MLP neurons of a small language model. Each row is named by its layer, matrix (gate and up: input weights; down: output weights) and neuron, and shows model dimensions 0-159. Each number is 500 + 40 x the weight over its row's rms, rounded and kept within 0 to 999. Numbers have three digits each. A neuron's up and down rows have the sign that makes its largest values positive.
Before each neuron's rows, "fires on" lists the tokens most often at its 100 highest values on Wikipedia text that the model never trained on. A number after a token or word is its count.

fires on: "," 47, " and" 37, ")," 6, ";" 4
L5.gate265:514496487449539510487510521463519541520539464437417569541446433590432545523539436495527528473503517555483547480499498519464554473537489507561508515522451432546504499517555469405509499500486474457516498467508492512463404507564446472503505459544483499513453494544575459563519504578474462521506452489545477496494493520519493491520569499518506488469384524465506525529470533426514494441536483507501454459529533505432477501433487428505477467489531490510483462536484457539634594458498558
L5.up265:569470518467502565567507473526491549498463470482348448544475452542446589507464493510498486532464568465432496522461454494507430439538503449485475532536447543495449499488528500548525455460501507521488499501473491552545498467467424475420488465559482507505450513481561505547497477545539445480463499495527481483461483505548449542528486526446482427535494472424456549509476502480551506464551458540535520450500463535515501585510503422445456491524552410510487471551464520467505543430548535
L5.down265:480491463509488443465501426453451469541527443544536461529456458520485468475439518479475470531494514515492517515522555511537510581449503459500417519515498486444410501442482488422481474473487483464506538503524516451433493544561522539492545465453477510493452466550532492491518490577476518471451540414483519544511505422525519483474471554517528504508439462500513546427494505525551536546500458547517493543523507475457459512500488466498530588510410562481551582502391522544513542595420429

fires on: "," 23, "Ka" 8, " Jun" 8, " Ka" 6, "á" 4, " Mar" 4
L5.gate274:469480494523533506506456521541493485454525531483491469527458481478492522513585523517496442418521506477416441611518438438508487480487414565539449503469474552578487525483518458518541489513570419523493476503492500532480535462526479605501487467524476498559524440499506495571467560565588549474491446528440513465537512511545452412449487526477451507560451504419478525509506510489561533473510456473480506481549484452522439521470477488494464547502504566514475418464527561554491507458556529
L5.up274:489496439447505538564408530457481528446524482556503487607510480559519543564471513480463444476453572469507488526572496493477529487486432483518485432482460565488528502522500485487574564472511513584453506521483467538504429583488502474493518484474496547481489448393491560513520475523508570522474524516571523479530531517546513464484485512505476521476553491532504491500464476509470401521570583455537528439548459449450473533434466479521502509483543505544473506532472526553528536440603526
L5.down274:558517478512436470424518484559480518472494509501505486491540525508523477512446595575522486458524515480529477479494505469548537592503456537473423454443489500400442586481480505463495410563483543561493474523510487552451495499492532498570502471497459561537527576468534496496542483565473487518481543496465499630466516519498433494504542501441513457541441482567530454452495536449441483494474502483556500446504513477468558540483481468463577556517483511603480472534518506473539456487511536

fires on: ":" 44, "," 28, "-" 5
L8.gate12:488475508458472418513479455524522547557466488538444598575423516497516549550516508472461457444450474485407474532494453477483559476465556482537529501470524509480466424547550525501525514488451471459497467435506577530482480499553445498497469511501521457557438538516478543472499489483561586486506475454539497487526537511538432438515513465478492564512449455450501542495445450457537501509561547517492557531457547499513406519461511434509535501491457538582531522604497528511512568509469460
L8.up12:616471456485487511472506484462556571528449487451490546488485482511487544491556454483443492497503525530455470459549485497442559433504467547524451508532469506500480489552453499503528508460450493490484431426512418563484512504483485467509489460436572465510417586558486589459487527487503519449505482500425520520546436475484440609511541537579545524437454505432482521545438479495511512496452546458499523531490520578522434468545468499497553486483528493509527472542491503527488587558492505
L8.down12:558456451476456497470477436558549516514481473480506552548494480500496525494499538464474519443494486383443503473462488479481582467464490544489443471513490457376521478509485460503439487504469443521523521454481487568391509538462499535439451524411505490412445537480515456495543531553444505522429510513474453539458555541511501473428426530512477473496544491539456509539499498519489522511433527485578483562529596516471499458446460495547502487526466446544513482480540556453469494544482513

fires on: " |" 78, ":" 12, "4." 4, " While" 4
L3.gate137:506492453537472500436488519473524505572473481434536546538461528501590493490569467539483498494500501475588470414490497524442533507532512573559514437471538429526496501559580497508464511434548435524511483529530486492482431491554421507430548497536478455488541506451503489463621536534514457521502432536536481511526540479489501490581532490515613499499468435548499461488481530494486533504544465489500487511562499426463509450486444499526474458486560452575451446560523473483550507509470498
L3.up137:469462476479506417489521510532532501602520496458500548512489478490476525503486456507461499517511445635524527444445517571512541491512523523569535517503465500528436503564477511503557495441511496431547430474446497494476506473538442482500550506519414476454463429430516530427535519475420542491542472530535536462495463481532519529537493497535480534511505459552431441481492510530483498413584524459415482502456518504525537479524525472528486508496508500569479425463459436463558446456420462
L3.down137:485506447499525456514479497513451506517527500458542509468459446514590463472552470488514541514463475500492450444494492544455494502520469438480416461507529470341509505501541470475454497496532454544509445477542456490376518506496511453468489488498465448508480505496524520636550523563418489414546480505500497499552480573566500532515543530471539427560487477474504466535520524519407490531447466476478563514541524542531483470513526501512488529467480473523591481520495482420550466503489493

fires on: "s" 80, "d" 5, "'" 4
L3.gate101:462474530655479490437411435498509545479452587479476506515473445449583478570493534557492534490465540477422516491529430487494511496521511460469478516521430485490463381507527539488502516522547437549509491518438450489527502523482485480532501484493519477536491520482502507524472433495536507480481477421450525509496497480548479491554432500437449565412512426490544499538530462506511511391498519527482530511498474492516455445470521456447509441571465459481544500453529487485476542472456499
L3.up101:455491542538429507465504454507467532505424518462478525535448524499442491484504535447439482481496526500495530526530494456499478481515514519455506505543482459523457497499529517507502473577443469538509508503489478515484504491488475443562575453450573497558551458567501479531496540494520569494448511487491529468484580544538484531521515533518504615495517417442506451555599490452529490500466530368413449513515473562536490524403474439479535535486503514460527490537599469470562449566507501
L3.down101:521456493531521500534540479533551497431483526478534473476483528562481514511500434456484416526595506517559508521467522474461486548567548541421470472518541512427541476486474531463533526475525535455394539528493531551502514544557538517527489507487532444438559534382492486502509538548492439481500405567510477465550476462439550480439529535517456495482457519505453509542522517510531456482458488478533513588478504439525517561527486474453506535449485527484482629501462474488483538503534430

fires on: "|" 25, "," 24, ":" 13, " to" 11, " Genus" 4
L8.gate74:490548445521516452470555527536519513568554509488551553468482538455496482498532570519542476464460505506503470490527445532502554430507485453578491454477538414580462522560546478534521491474480474419496527470474484488441485547599482528490455422544449478472448543571493465494449513570591493477492443502568480471499545434507502507475584532505442524458525469516481454518592481512493488461492550508461498530481481498517492525407472488427516508518494458578457488577470459485517549517466456
L8.up74:494483498466473587464481501483577496525528532514521465494548531494452479455458512475545481557541476517480488485485509509563485543479576464511470551529542519470462551473467481516479447546534480555554463492556506453503567511505546500448555525440441548508525500515455579448541468477537460546489468508461517503468452457483582456506526492565550531489552465568539453480554495474453584499485449490566549552517524505403475497629483512492461406501462519446510482476536490436443534520572471
L8.down74:449524570496516503540540565440484504552628480455504521484530514470461517463484461534511523511463525518505487463507522440379487505524502502451478499524512482574521452547576503468527561423459590498537512564503540489449510539545566531479490466529511409473485535525577523480429521525537450528507407474397573500547549522494535481498509414460554509566440433513512483487503497524492424530519507489495521498500537484509492462505526500535494482447556516542541567512502508485543465485538493

fires on: "s" 58, "y" 17, "ly" 6, "'" 6, "." 5
L3.gate52:485479465536536535492471457457461463519482623440445508526466507551515461488465482559518447465498520572442487400421467517419472507480467435447464481544497535478509411535565573481469603505451427525541467494537497463517498521520532465525565464554446481514556490520482491517535554491486518477498508410473517413524472483534521517498551461512483487446438529468503500514501515467504542420457474522529433495453457467565464535512466558506461503549456505438480450533517504472473478479467517
L3.up52:497583480498497484558498505508507461547493532514483509531459529488435476554455507380506386480504501509575493410456469478460529524510488472500506566532545522485410510571493532478430506548450472538443435519478501488529507542503585447547497512513570479456497514601516459490448546469454444494528484533538496589549533538495521492529433457523468499549477508549506536532471575467499486525534442511523423486478510517481510486493438567520530505462503472462513547524556483489484503412448546
L3.down52:512448477496479481512477460438522462465449486474543505506437465553604481540443486431477433501523486472563508518540545488532525538524501462495510463523471488409570508579545539502441509571440526443483464541507514572540505522527555467533536605463496479521530520477434517512504521524556440504511522439475499470536479535463512508494481558449483488494472515434432509534496506569391496512513584528504531575466520472497558482513470551580473514522511478514523556546504493480410429501469544

fires on: " |" 34, " –" 26, ":" 23, " /" 5
L8.gate140:520442473496516504481497500469545564546477517444522543483516484473487521448536478554400582518463495483455494545547488436488507457447590519474476502488488465507371424529523570530571515561487448524453493473465524644471518521478464515554550457471456568465522579469495553525479456523547500468503512496549472499517481420500507507498571512520512513487465470473537488543503491444593551498517551512532473498520542479520475566490499449471474438526542491466539497490506471536546578527536519
L8.up140:592508469518533417451541503526540509570478546425492510476516499536526488508466573475509569573548523490445467563480474535514496344500501474618450504522508547569512568492490533495520482556512458499542446490484491473438508462535532507518468521574483490436476472493529459513451483514454522475543475491568493509558492530510564469570584546526523583526531537506489483516499511498515478518506513523464456498509472454463465437505531456481503505535496579555421509548476521518532543502480436
L8.down140:436564485518513480537513507501489545529449475421390530508481462580494524526533538486470504455526465460468518422539495569524495479549498433512468507565463426526515444543568545531542567514475471464507494483503540491440558482394500520536535545475528432459458540458537507450449500510469462481490425483467516537529532625546561495453497522457504522449461464437477503548508509497447467472464499533444528489496578547495509415523457462460500509487453458549490490508505515444545525469501468

fires on: " |" 58, " –" 18, "," 13
L8.gate81:496437424434460519522503515543469535458522513523499497552542483511482500528457543544483514512477555473436468609535540473453465483436459490477472482570451546539521446571569566459490481470503508534467494490486540524508565388594523438450505548441457530477520499553562522503492458489425528494536434530502496480602520467479471508495501522564434448510498587513485433478488500429486452476524544541535545490482506535505491555445482526447526468451512530487462499490463543533436486474539487
L8.up81:540490487465544460568519484532505553520484561489485550494479515480403480558453462532491503537477505472421466534478467403532531523467505457534465563467515533521477428556506472524514479522466514500470559507568613526474468452516481435571488459471502563420445512531453520484487505515476610544499472513507492501565488523489563506537460512536497582495510510474484513540517438414559463528555486499499526499455526567437473499514469520499539424507510515495482439602528520448572554503505477
L8.down81:471476509528538481518460534544504491546504488494528489473536488474506498518539471421424445543480565511503549550487470491539505521513505515543461508494470529384506444480580537524546499464539507489478501535514468529291531406521509515548496461530462495493467527531483504543506523585435515451455526525522504531531493583428518498469483534520503574454532486501414507544468516421534517445534542541461508486530591496521455540486479489523456464523486468509518489488494507514464494586470521

fires on: " such" 23, "\n" 20, " at" 18, " during" 10, " of" 5
L6.gate259:471420454550552482470458471507447472534458522565466571493534439541522480487572498480427516464453554510503512479479571498543555487542432455524503538467531490513511516578503467563526503560484462468546484551482479462524469474544536519454605517448516519465448401487488460490520517500482443500455491520483569431518485482550499520459444523508490510504502511568556554568497555511566470577480478454499481478548542500448459520485448527434545507460409533586528516506470534520515522484444453
L6.up259:445498463474493471541545457527558491522522474444493470462615542482553502454420489565525431484503476484444482565453501524480530516531403572476537538446526424539499473494550548523502509550522542449461562534465428545450566509537520512585511483525481488560525538495520484412456503522478517484544547508506442529526548509546471460524549505468571398488560514506532529560472513534481527526461494445509548503496455511576509502531533488483528429517542418520486499533436475524541485496494498
L6.down259:532531527524463502509471501496435477471448470492511539479427429522536472500453505480520444444516540477499497499465422491494556486480578572428511515573520516646520528520653517487543504576477504438469512450437516453474471512436463519489496550511491531498518523512556525504452463439424560556427525471488530521434552511543526535495534549473467495483501473560506500560478520451517514538470466512503435494489478551498520525511461462564525488535503442533516438541502467525501522544504559

fires on: "," 86, " 3," 7
L5.gate55:461516478436466482480482486464496571518468516496512517553470488494449537533563513533559458491558458565499488482464467455495539449521515472520463470507483475558417483490600520446522587544565578535494525386501507440473477509546428466503435447479485475534473524556511496505510412560476497528495522440485467497486532462525487480483508550472506492496468560546546457474556539512499546460490565535490476490551545495448384498511513442429493530560466480505473487487537397474579514527496521
L5.up55:445536461445523579483475528475479543489456473498567530498553474487468449471547511423498547470510474448485395446463433541554512574552513565549480528508513561463374530477532523532523506525462532525488496508524514509518516573529546456481461487507563593492489495479506501518496569499512399451484458550507546492483469501499496483452509510486475438548569399573499470475523507474521469434538511427512439494479533491468416479527519499528468514480478476430485516459543491510425496529530480
L5.down55:461518494502546517519513562475519572453506511486437513536504417452463475490557463459487508499516545573481517507488527540551560514520509501423474544530520490461499527473543501498503488607484523479491501444539497583463463540528547486515465441483495528485446621534532556559518553597533490432414461562488551543502514527558497508543473559410427488498499524515462408471485472523527481453485487485474423488503506557536500459545577507585549479522552525466516482491548507494516508522478529

fires on: "," 97
L6.gate205:537522528518511586488502534522525485560537506474505531486530556542470508555553490536517524552514429415433567603460529484535535534524570518524476500517511511565470468570489514459528458523592463507500561567505558476520525469521449546496471489458452506513504476574516493469525534537515518486472552474446488455552535481546503536521506470501498547559435547534504491508473540475482542491531484561487482517567568455508530465495434394511473512575499623462493492463502467544503584502515436
L6.up205:471480431522431445446521457517467508478484509567518484508456458476428505477529480452526488465522561526393502550508532562514524491475473505479475494494521538521569547486526550468459572472534472496469568504400519446495467445543529543496535472441580474588536500534513471627462486570534534559440513519542481523495532496530406509444517500494472525445469543474448440464547570447438502489484542531522562534520500521488523554486502469511525552529493488507491488503503502455420437465492490
L6.down205:435561504458502551489517502486485482490508381433532529456590450544488509451548522511477519552432491440490523446445502535513505521519482474568467472543489507467520402495498496493440548510480491511486560514522550513479489458620498507519510415370555499506477487498495496515512569460497494481442450481452481484516497540437519466546507534486458557463507515537541491511427535509518453568520486507426525559515403462554454446467534476487509533497495581481483549478558531465497510475468492

fires on: "s" 34, "S" 13, " time" 4, " years" 4
L7.gate137:496524476475494479528544524515443566532483455530411466396498453524511492481503524555531424466504516576503490493471501501540531516487551537488505542502494505515539511494471488526500492549513507407502400511428500503466472555558436472508478514466450509454463502442430434524529473519468585507492560515523602431460498510514488505539546496545518568550492495527514502517547458495544554464550502463540424500499595536456486497475423534463492468514543445500525427539406540474531435473483447
L7.up137:437444495424482522507487558495509472425481540476537480504471436454523505519477502504500534514533436508554506434568506463496473545450568499492465458428501504447445534531517488536552507504542471551471504534522494615472585488542451539522448536522516496535578498591472485454573440450462462533538482543488467463511547485485562436495474538536519530582493477456512530494493465552539432579510438569472465503447527523462549470513477475433511570494498470533542517495500514488514433564542529
L7.down137:489509543552501524458514518518462521429545536543533454438515517443477520492481516464512503481463464536462489530388534441441461483551518481465469500564525556455498430461498539500486530476509472579525535429526520463397473447484543482446514427511480470444509468507553466480545562496461525480544466534508455538564531613496475507458479514475532475583530524462519506583526461422479511486509496506504474463499493511492537509438482607529474504446510523420487444476565430424504523505491513

fires on: " |" 46, "." 36, ":" 7, ";" 4, ")." 4
L8.gate225:531464494491452471557526486525445514524488421524470521467513503538485500517555444501425479451498551446518510530514508494459529487479457445472528515449445497470510425535620549429490603491494501545488470456485476461492517432501527505484470523533487460464482489542508540487565543506484564495539528400541471524502543501476530507536460510529515453459470493533507514558462514460581526462527523460448485394524530461502502539528509442463517618576487508440432477549499517505515520471426598
L8.up225:443561482475591527490573508401495600483460501474495546529471458503498527507566487483489488468475558442504528459521481561448491457477485448603494546514524407561455448579501453483502513539513495530450515462516521475428514535472526436477441497535573476480506525585522496520502516485536472544517523543523545505524488498526519495561479559522432466454493495443472508512514464490509450520501521410515589505481478521462489539471492497467554482515428451549455452494468552558470587493467548
L8.down225:483540464496470430412551459510516463479493523528479533516433536533524515497527474481576493518522508428479478498436529540514536521525510456573536507491463474516514506472496451442520511538496415520506458379481547497326488499423503494552509540516494527501476473521473482531426482472486557528534494486553437450450467408538470482506504509464502463516456550515525522498484477553433518453467503562496532514540498541440532456471493483562517503467456514477554392524460424546511466488499501

fires on: "e" 26, "i" 7, "a" 5, "n" 5, " Apps" 5, "an" 4
L3.gate58:537483497483528482528484489529494449486596483492530507501558477567452541547477411449517536468483474478487510469507502524463504453531558473516577469550466492496523502540520450476463524513569448473453494479450501482557551489515526512500483525546459454475575560501483460509553472524555457373509550487536404542435506520486464479513381502517450564555570536456519417474520501511548523462564485552500569498473497505470428509548514491490484435501509497530508542486486508564452510430517578
L3.up58:344486512539564563519496457422498588553525491440518497498455463465533531521530491501544513424515537464510487508514527460503539505460553507499460462538515512528521524517527446520455614542465512580485509520482504491544470538463457521634430469501491517495500479509424501502534462491474523511483517517559415482478507480539515476432468469483458518516535566442507429445503484508521484484542527561544478479485525539500448405563468463467466518434453464554458494537462501486483499509491528
L3.down58:482571465521461477430495455485495506472565466550501583471534500445495532502437461515527530525544500608494537488499506540468501454552506456482486404556528496355470520498480456511532523529524468508535500452514478479632483541516495502508484481515515468515502477490540509497568512444490509533560575392476458433509504543498503557505501517553527492521525519539471500449507459545486466522481596559500502484484512513461477401452445503527503431470492508498524481465444455443541528525529438

fires on: "|" 25, " and" 15, "," 11, " known" 9, " or" 8
L8.gate110:429508481465583487491584457567511484598480458464457534484553538506517556517514507511501534488477543395522499497495475541527514448527499484465518506574534491570533533478520500544518487480493450489459506516521559480463427540639442561561514462482516523463494498528465512542474504515580498512510485442520473533542535486588540471451556439493496564513501559584539508502433511451550558523402488461502487483490589530521445493447516488439532489500481458500528503472505527462528518489468533
L8.up110:480426469498403524553509493502526439542581564519529434508509453449524431480507467516470492439450447536537527501457505550489505499491440440468499469493548494420558501493494508500433588472511485520605535427576446498494509453441467451548502505536506484550497487545478509515574510446491491488540487413493471486493512513464490490495504472444558520527487487489459501477486479490395414435521443507497511527504447482571527471461509563560464478548517503553536521550476507459504473410515535
L8.down110:485498478486521450495486571526498575545485474489480496581572521530465545452487432520550558465436536514472494470507466533506494455538578523537514516494523508612461536511635525469549476465500566467427466519490520534339461503500508552502502546500456518488470484492531444463504542551554534530468455529549618546526551465480491533542444440495472506479457508530494484500488519499539496504487464499496500476511517560510454499534490423441541523508519509437511475533465480483554519532452518

fires on: ":" 67, "," 16, "." 7
L8.gate203:505450530522571470523516439512523545554495523541512506474462488470484525541509510450547503506495526472550540484523423472477488488560486548516511526487501528494464419449526495485468469496468423468444535412469484485478514493572509443559485509481511425525426528571567585500567504505455553544520439483496493499572439547486553554486520498524541500485416578467468513521504425463558540530478543487495510445517429487523448473517531446508555459472528564559438504588476523496578526449447494
L8.up203:490531508517487573490551484393451518488507508487493489446497495510484525486523517449549478469497553450494472482496514474478550474523533567529480475456456540493446534540498516408491490473409534572486506467467493522494545501554569425518470479428513446515454581491516505496509492520515543506517469566401496481477520445544464492523436516488565454463539453512470465520479470508541405575574488496480511460516487480535442522524498457430524533510418479513444495552548412493535598448497578
L8.down203:550461461451560521478543529500539539452450539539516463486452495518507431497562535545470493479523517516487465492508485509528549517455526559530472515517515479459475464418456506466487504555487516510496512523543528421354459526514511539389500505533429470392572532570466457419591454453533527511524545490464484569489520491528483474560519559475469516527476487521497462494426543438521520500513506491546496473483542537462479478467541511424509479548481550554509416516571526510525525522512526

fires on: "," 26, " and" 21, " $" 13, " or" 12, " |" 8, " a" 6
L6.gate181:474526505511558474539557503470449488440476419463501584507503516496477528524529490528598502430433427538510484507470467501455532518568534451574560497456530463560500489542540474460516439525533467505509486465523555441490483510464557413493536548512449461516570550533538466492550489481513466430476555521574578483533535483493489540454504498505480501459481585491502481467488551430445479483518486468431546452526530521452434483447502491484446474453527552400506496467509436523512526559453518
L6.up181:445473553434438516536536528468508501433493480477471526501556558446515475447496467490525543500484406467549478534448458536506473505470506518531479479528518461532513481440536518500583523521420456539529511478514545544471497544535577460542564480522453521528528514447457499557526551536554508452498488536527503494505562519469506540434513529517462504518442503415473523435509431528530478424486459516452528456511559641506479424491539499467514496444560540488559473428534435519498463566490527
L6.down181:474539477569548586477489547475500524443512467459522460464509503450485548444467459465477498505506469505520549517525510468493554468440495413484482401485504484427571507549523515502538479482412479452561527486492486555535509571567494490463461468462543572530452488454488402492486455500497565534500496471528428452543479534478519492466590578494441529494496512458502519563560475472551526447503444560471526565494580488514504479558407536485567465514480513515468546491525501490458516545527477

fires on: "," 81, "\"," 7, ")," 4
L5.gate249:448537584486538493487502462566475547485463514442576522445523492434462419525532562511535577494490518536484478469461572445534516518519432521510528486491489524516403512462514509513499534499496481458497533495549512478485445505552439524469488471502423575465506521579504398509506485555586496504447441487505590548420505476521456479443531489544528480458453444566516479492495550519470526533515490520533483456485476512486436430466524408470461451487516554433513480576549472495495516499470475
L5.up249:577514446494392468455559525497464515524499439418471526531511448543422484507507502355514513522496543508460512492573461492492493480556519477504494504480529531418385507486551508470520489574478536495519510503486488431473487455541474502515485509543550519562436478597545495517432489545485520468475478486500515473481514514533521537534418501517447462529464470505526542474489518380512480518490479501502511468574538487518425557525483452475484450482501608450435515517530522501498500497481470
L5.down249:509524509484512518523533483481600559458434470503485532476507393478580515510511461511430475531464574556449506475493486534507513470433489472549496557530574500502524460421459472509529529612464477466513467484482568568484475516604566432519453489430502469537501530440506499465590503507496515455440525531486496452551484520529502451485493533387507552495446475462473538527482483568513487453495427553544492587502498501530515473476487502563481544511526505521499476458495525491466503503488432

fires on: " died" 18, ":" 15, " on" 12, " born" 11, " –" 8, "," 8
L5.gate117:497503526461504548503553438509490553458497437514473568497499542508564577465485452492416467509540575503492530510485479451507513535442448537496521525514432484521495489517518566464542505547563413456497492488446581547514496509560556471463552511558440460446561481438501473518519396484489475480537444536555516543516502428524451462559431513498476509517587453487463453543495559553523457488470487448536576444473495524581468507500496484464544509466485593512483506533526534492528540532472509
L5.up117:496520504496462543466523468462464538490495580530528448494426430482484431461529499507530541504456486485534494509505420522511491462462506533507473526472564514490553544518582449544565517489573500501496527510544560461474562458529519466460473513457438506475423497498531562544481544506530508541493468592511576493459512482567490486480531542548446536533538459512540450521443467476533489427545506519537548537464426471570475562587463503502537450473482622519457463497512521518570567543496460
L5.down117:493459555550508555510578533509557455487532498461521484452538452529416483547410508465557488467523526514518521481553461405501475541582490434590487513472547523440479560529469525464539477475500619509416508483540577492478469494563474548518498550464484482507526470491497498521517527516570493456479542438459518520509537456456525451507501534502494526391606525494508524512519479452458507494494558508522523527476507454488423478500522448459489487474514502589515527522477457473538490544562452

fires on: ";" 47, " /" 17, " |" 10, ");" 7, " =" 4, "," 4
L8.gate238:474473557489490503568510487480480552505499481444465574530555541454475507550520476509514479541508518464412543513521442490454556458513461496503496560500425524509495504515501499437549474509527425530447508540431515426422478494552529465504513573533471476436465544578485484529487573563489484414531496542497511575454490530530540561533478516500487561498475497487517540494506539440541517490474552435446504444532569546529479468470548452398519506500490530422487515544546527553550535496566579
L8.up238:441452434526566523425503454452538524542523545454463540498487531533501492568534507624541548512519439465465453461485514514544535472505449460510459569443456546509447443526520486463486490537465464546526575488538524491459511488515511460541506536489488463482506510522411508476500522513472415496515418506543546487448511498552494539461564540503494461520469463615449502519456520552461576418536498427541466510507531479541518505489466419452497465536498464503505503498561467546509556504456566
L8.down238:461474515483476498535551474532544538463511463525483484508473441519522562433487541511488503453491563496454533397480517607536452485508492518486454475538458440429511530483465459440488477478493469453530479485515483448236463488532493455493492536521520523462532541460520480530473527498538435519501540551531459519514521490549481482481441552510481472497512554484454519481463469559496504499472512499486506509478498513515435527462521558506528469520444510517480554507523514437536483456501441

fires on: " in" 20, " age" 11, "pla" 8, " time" 7, " Time" 4, " died" 4
L5.gate260:509434527497477504502450448485526527519488503567506600528427476531540534440516506472395499492457538480548507541551445415486531509407573482491542556542460482589543491553480458532516502478507478454544450505537540465515502488559551478488598487486504472454496410459527571543576520537438499483491515540425408483556485442523472487498508485528495508559464558537515500488528498470501530469506434511517470440499516503518441494493500568472515532476483599517492438478496547517471497556496494
L5.up260:485540497538486518539473526540482514432505514558469480420505489510525398552473500488527535520512467407532557561536559485594533493525508529517491476500545531502509528477506478499512528552495541545483439450462537503532560501525486564420580557488493423517531436521558447584528475490484462450508502488452583506477518490530496476560470522493557464524465561579456599498478522425452539509541504530495560530457425470471469490515442523440538558494471540494449447456521487477518491485552475
L5.down260:597464567480486459456523537499421503565498511569516488510530499455457504483527533520528537502574542583535461503590541470536532487528484541467525530467512448509538440489475512491513468537503490529520491472573551507480511536482471535467540408553500462532519489500528404550547477507472519469466461534438557437554536571500395454590468500433568527525550529492548530495520486463476498468520440483466541481522501500526563525519534462507443435448478481466529501481560478465445457546556523

fires on: "n" 18, " only" 12, "aged" 11, "ly" 10, "e" 6, " just" 5
L3.gate235:566565545522513444514515515501462473510534451503520491454453459503462512512477432552453510509480424513514556489446525455478537495550480454482560469562437475471461498503534505529411444544545437472505468489483470493492470454537502530453575477495488468515525533492544441499491522506580516445559515551497443512539543455416504540480525487421487532573480626471497531495540495517528410403506463500414545450476473522461484520461473514456494525497524534596422528475496482521483497490441496
L3.up235:525513475514525474496490526419516510555515536496596511508496500456468446460461422505556505447472527443470550483488520484476522499495532483508532463537533556498541507482554535497464509558551491503502481494587427509488525450510489445614583526511443509425525477485459413470542473529559456493478561534509507515465553467594440397508519533518545518529471441470507541561483592542481497469486555483489460471552502493495434492427469557520493526473498515527520450490499507580444571465487528
L3.down235:507429428517550511505511486536487520491513461523535452443534481503470499452465523488442477467477481427517500469483522582450497537543485458546531468527507475493475508518594496537518494533564437479469483489488443470549609472545528493491567467469436502492461474475479505434502524498516490449425529495610378474466521568482491523495504422493464563556525541534527541515490477521500463452600544465442514494470488487450450546446535547551485550504473486432413519507551514496527473520558487

fires on: "s" 25, "S" 20, " Bibliography" 4, " statistics" 4
L8.gate120:466467551500531497554488499486492530522480565491492502454603572487491514530493484515536444484602490426426522432478446409566557551441563509505522513569500508491424505512492471520507549459569479531440439581473555405539537499478502562494514482505497525516471490514465461460547460493532462409475513479489550542562532513562495519461506458486505530518402516481492473537489530491475498469504494515484483539487507545493536530502436536515487494523461484522486472630511550483470552518484419
L8.up120:542463509536483525498481504444495566478463486477552458463575490420478455485452455521514578510527522477467489509548457495576558569461536540481483505530475449477466467513501531534478441484555543519415493541515521467555554444445492480498506541492483469479563559516518481498560502411512428457463560494434459504541570513495504522413469469541531496535567554505453454469525555482514490546550498407495471474521456593496502476533443578534472511492427512518503444550568544505452522501468498
L8.down120:539475500496527486446556548572470537461464497473552496483528505507511490484506535469564511503442438559481529548483436550577540535508585510491540469458515491311588436389437514531531473509591487493486495420452489489489526493427408487484503518489513516585532458478476493556478492463503491457479493506532463560514503504509525499447470491516505503497522443498503490517441478495482505516527511459533516489504473538433491513506558542511477502552525454425498468529566480485579525477517497

fires on: " or" 22, " and" 11, "in" 8, " not" 6, "t" 5, " The" 5
L5.gate128:499515419489562500496495438505418420545486500553477544559504497450401496550542628503576511519456504448514500476452486493464464506490572453489547465436458479493566424454499470483474467481523505465486551564464448463544483524456527468470486478472536511520513500527478569523505508545419468424468479557546421494495503428502578514495516455501460505535418536528509487542490517463428450504446458532492454493489494541498490519467519529518462519476581483478472545453540525437527485465460513
L5.up128:468470507499545485484499506438507506501463574463454550525506531474511518477551468555511525480522504479467518450414494440490391514506571495522461522558516519504498522436550431536505438558485502521538528527511503506500466508497507447573554419476490543454553495540451558463488505538449447497456453519476489474465478450524516512548496446474416530610495519472464462526515476589439519469448394526459479464533490530567456525517559529494513431482404462403503537509497501524478546511503507
L5.down128:502473520491469477448523500522507562496499451477527486466486530512440556518479581441454502496521450487503528443422500609537453523501482537397645482483523463508482506447485519582489457538505425487523526458555469460524498461503489468509513591434520540508457479475509548506464449551465479491490539525499543544481540579496460515434533443486410461509487448505523477503451492513502409471493494527478519566519524489489566462494520493497490507563422502489458480401518540444521549495505486

fires on: "," 97
L6.gate278:550532570494483498500496474507461469479486513441568535537509464464428525458489550516504476512453483486530383443489447487456609503575453462546547504450503447479461464498528455448451552499428543452508434481558534550486450478532460438558483443547467512511503497503490469539542509546592483435442462490514533468497535519530504437471533510493517504468541453505577516475571560506559521528497475468490493507498454441535446499481462494411460459482486515484452478504425476550467522557470439
L6.up278:501525473509489480523583576504536472484548481424596428520477425486525471508519500475440533461576526502468459472500489443529512508502422473495527559541524511436485514449554520464464506537478588511516434465565462451453562469476421487529422504539451448495477495478559471600452490531491508507521456451454527503480552546551531480482519598501519462423490486512484547448459565530506493512527467556484453478551497505498548495483439472505521536464406463467478530566474530479496518543494500
L6.down278:488503484508468507501483485484572487496515510529544509478455457501518510503499519458466479476456572512475497563516527478518448457559492453496473496546505528345520556502482513503498488579493512475489530431507515455375530535484550577488502551382476456535474453482522498430463484509462469539484560466443532557517472533521539533498455492499527452474522533514504519481433493493497489561547483501500510561545508584490500467608522438539539546483457494518482593407509545473549556542513541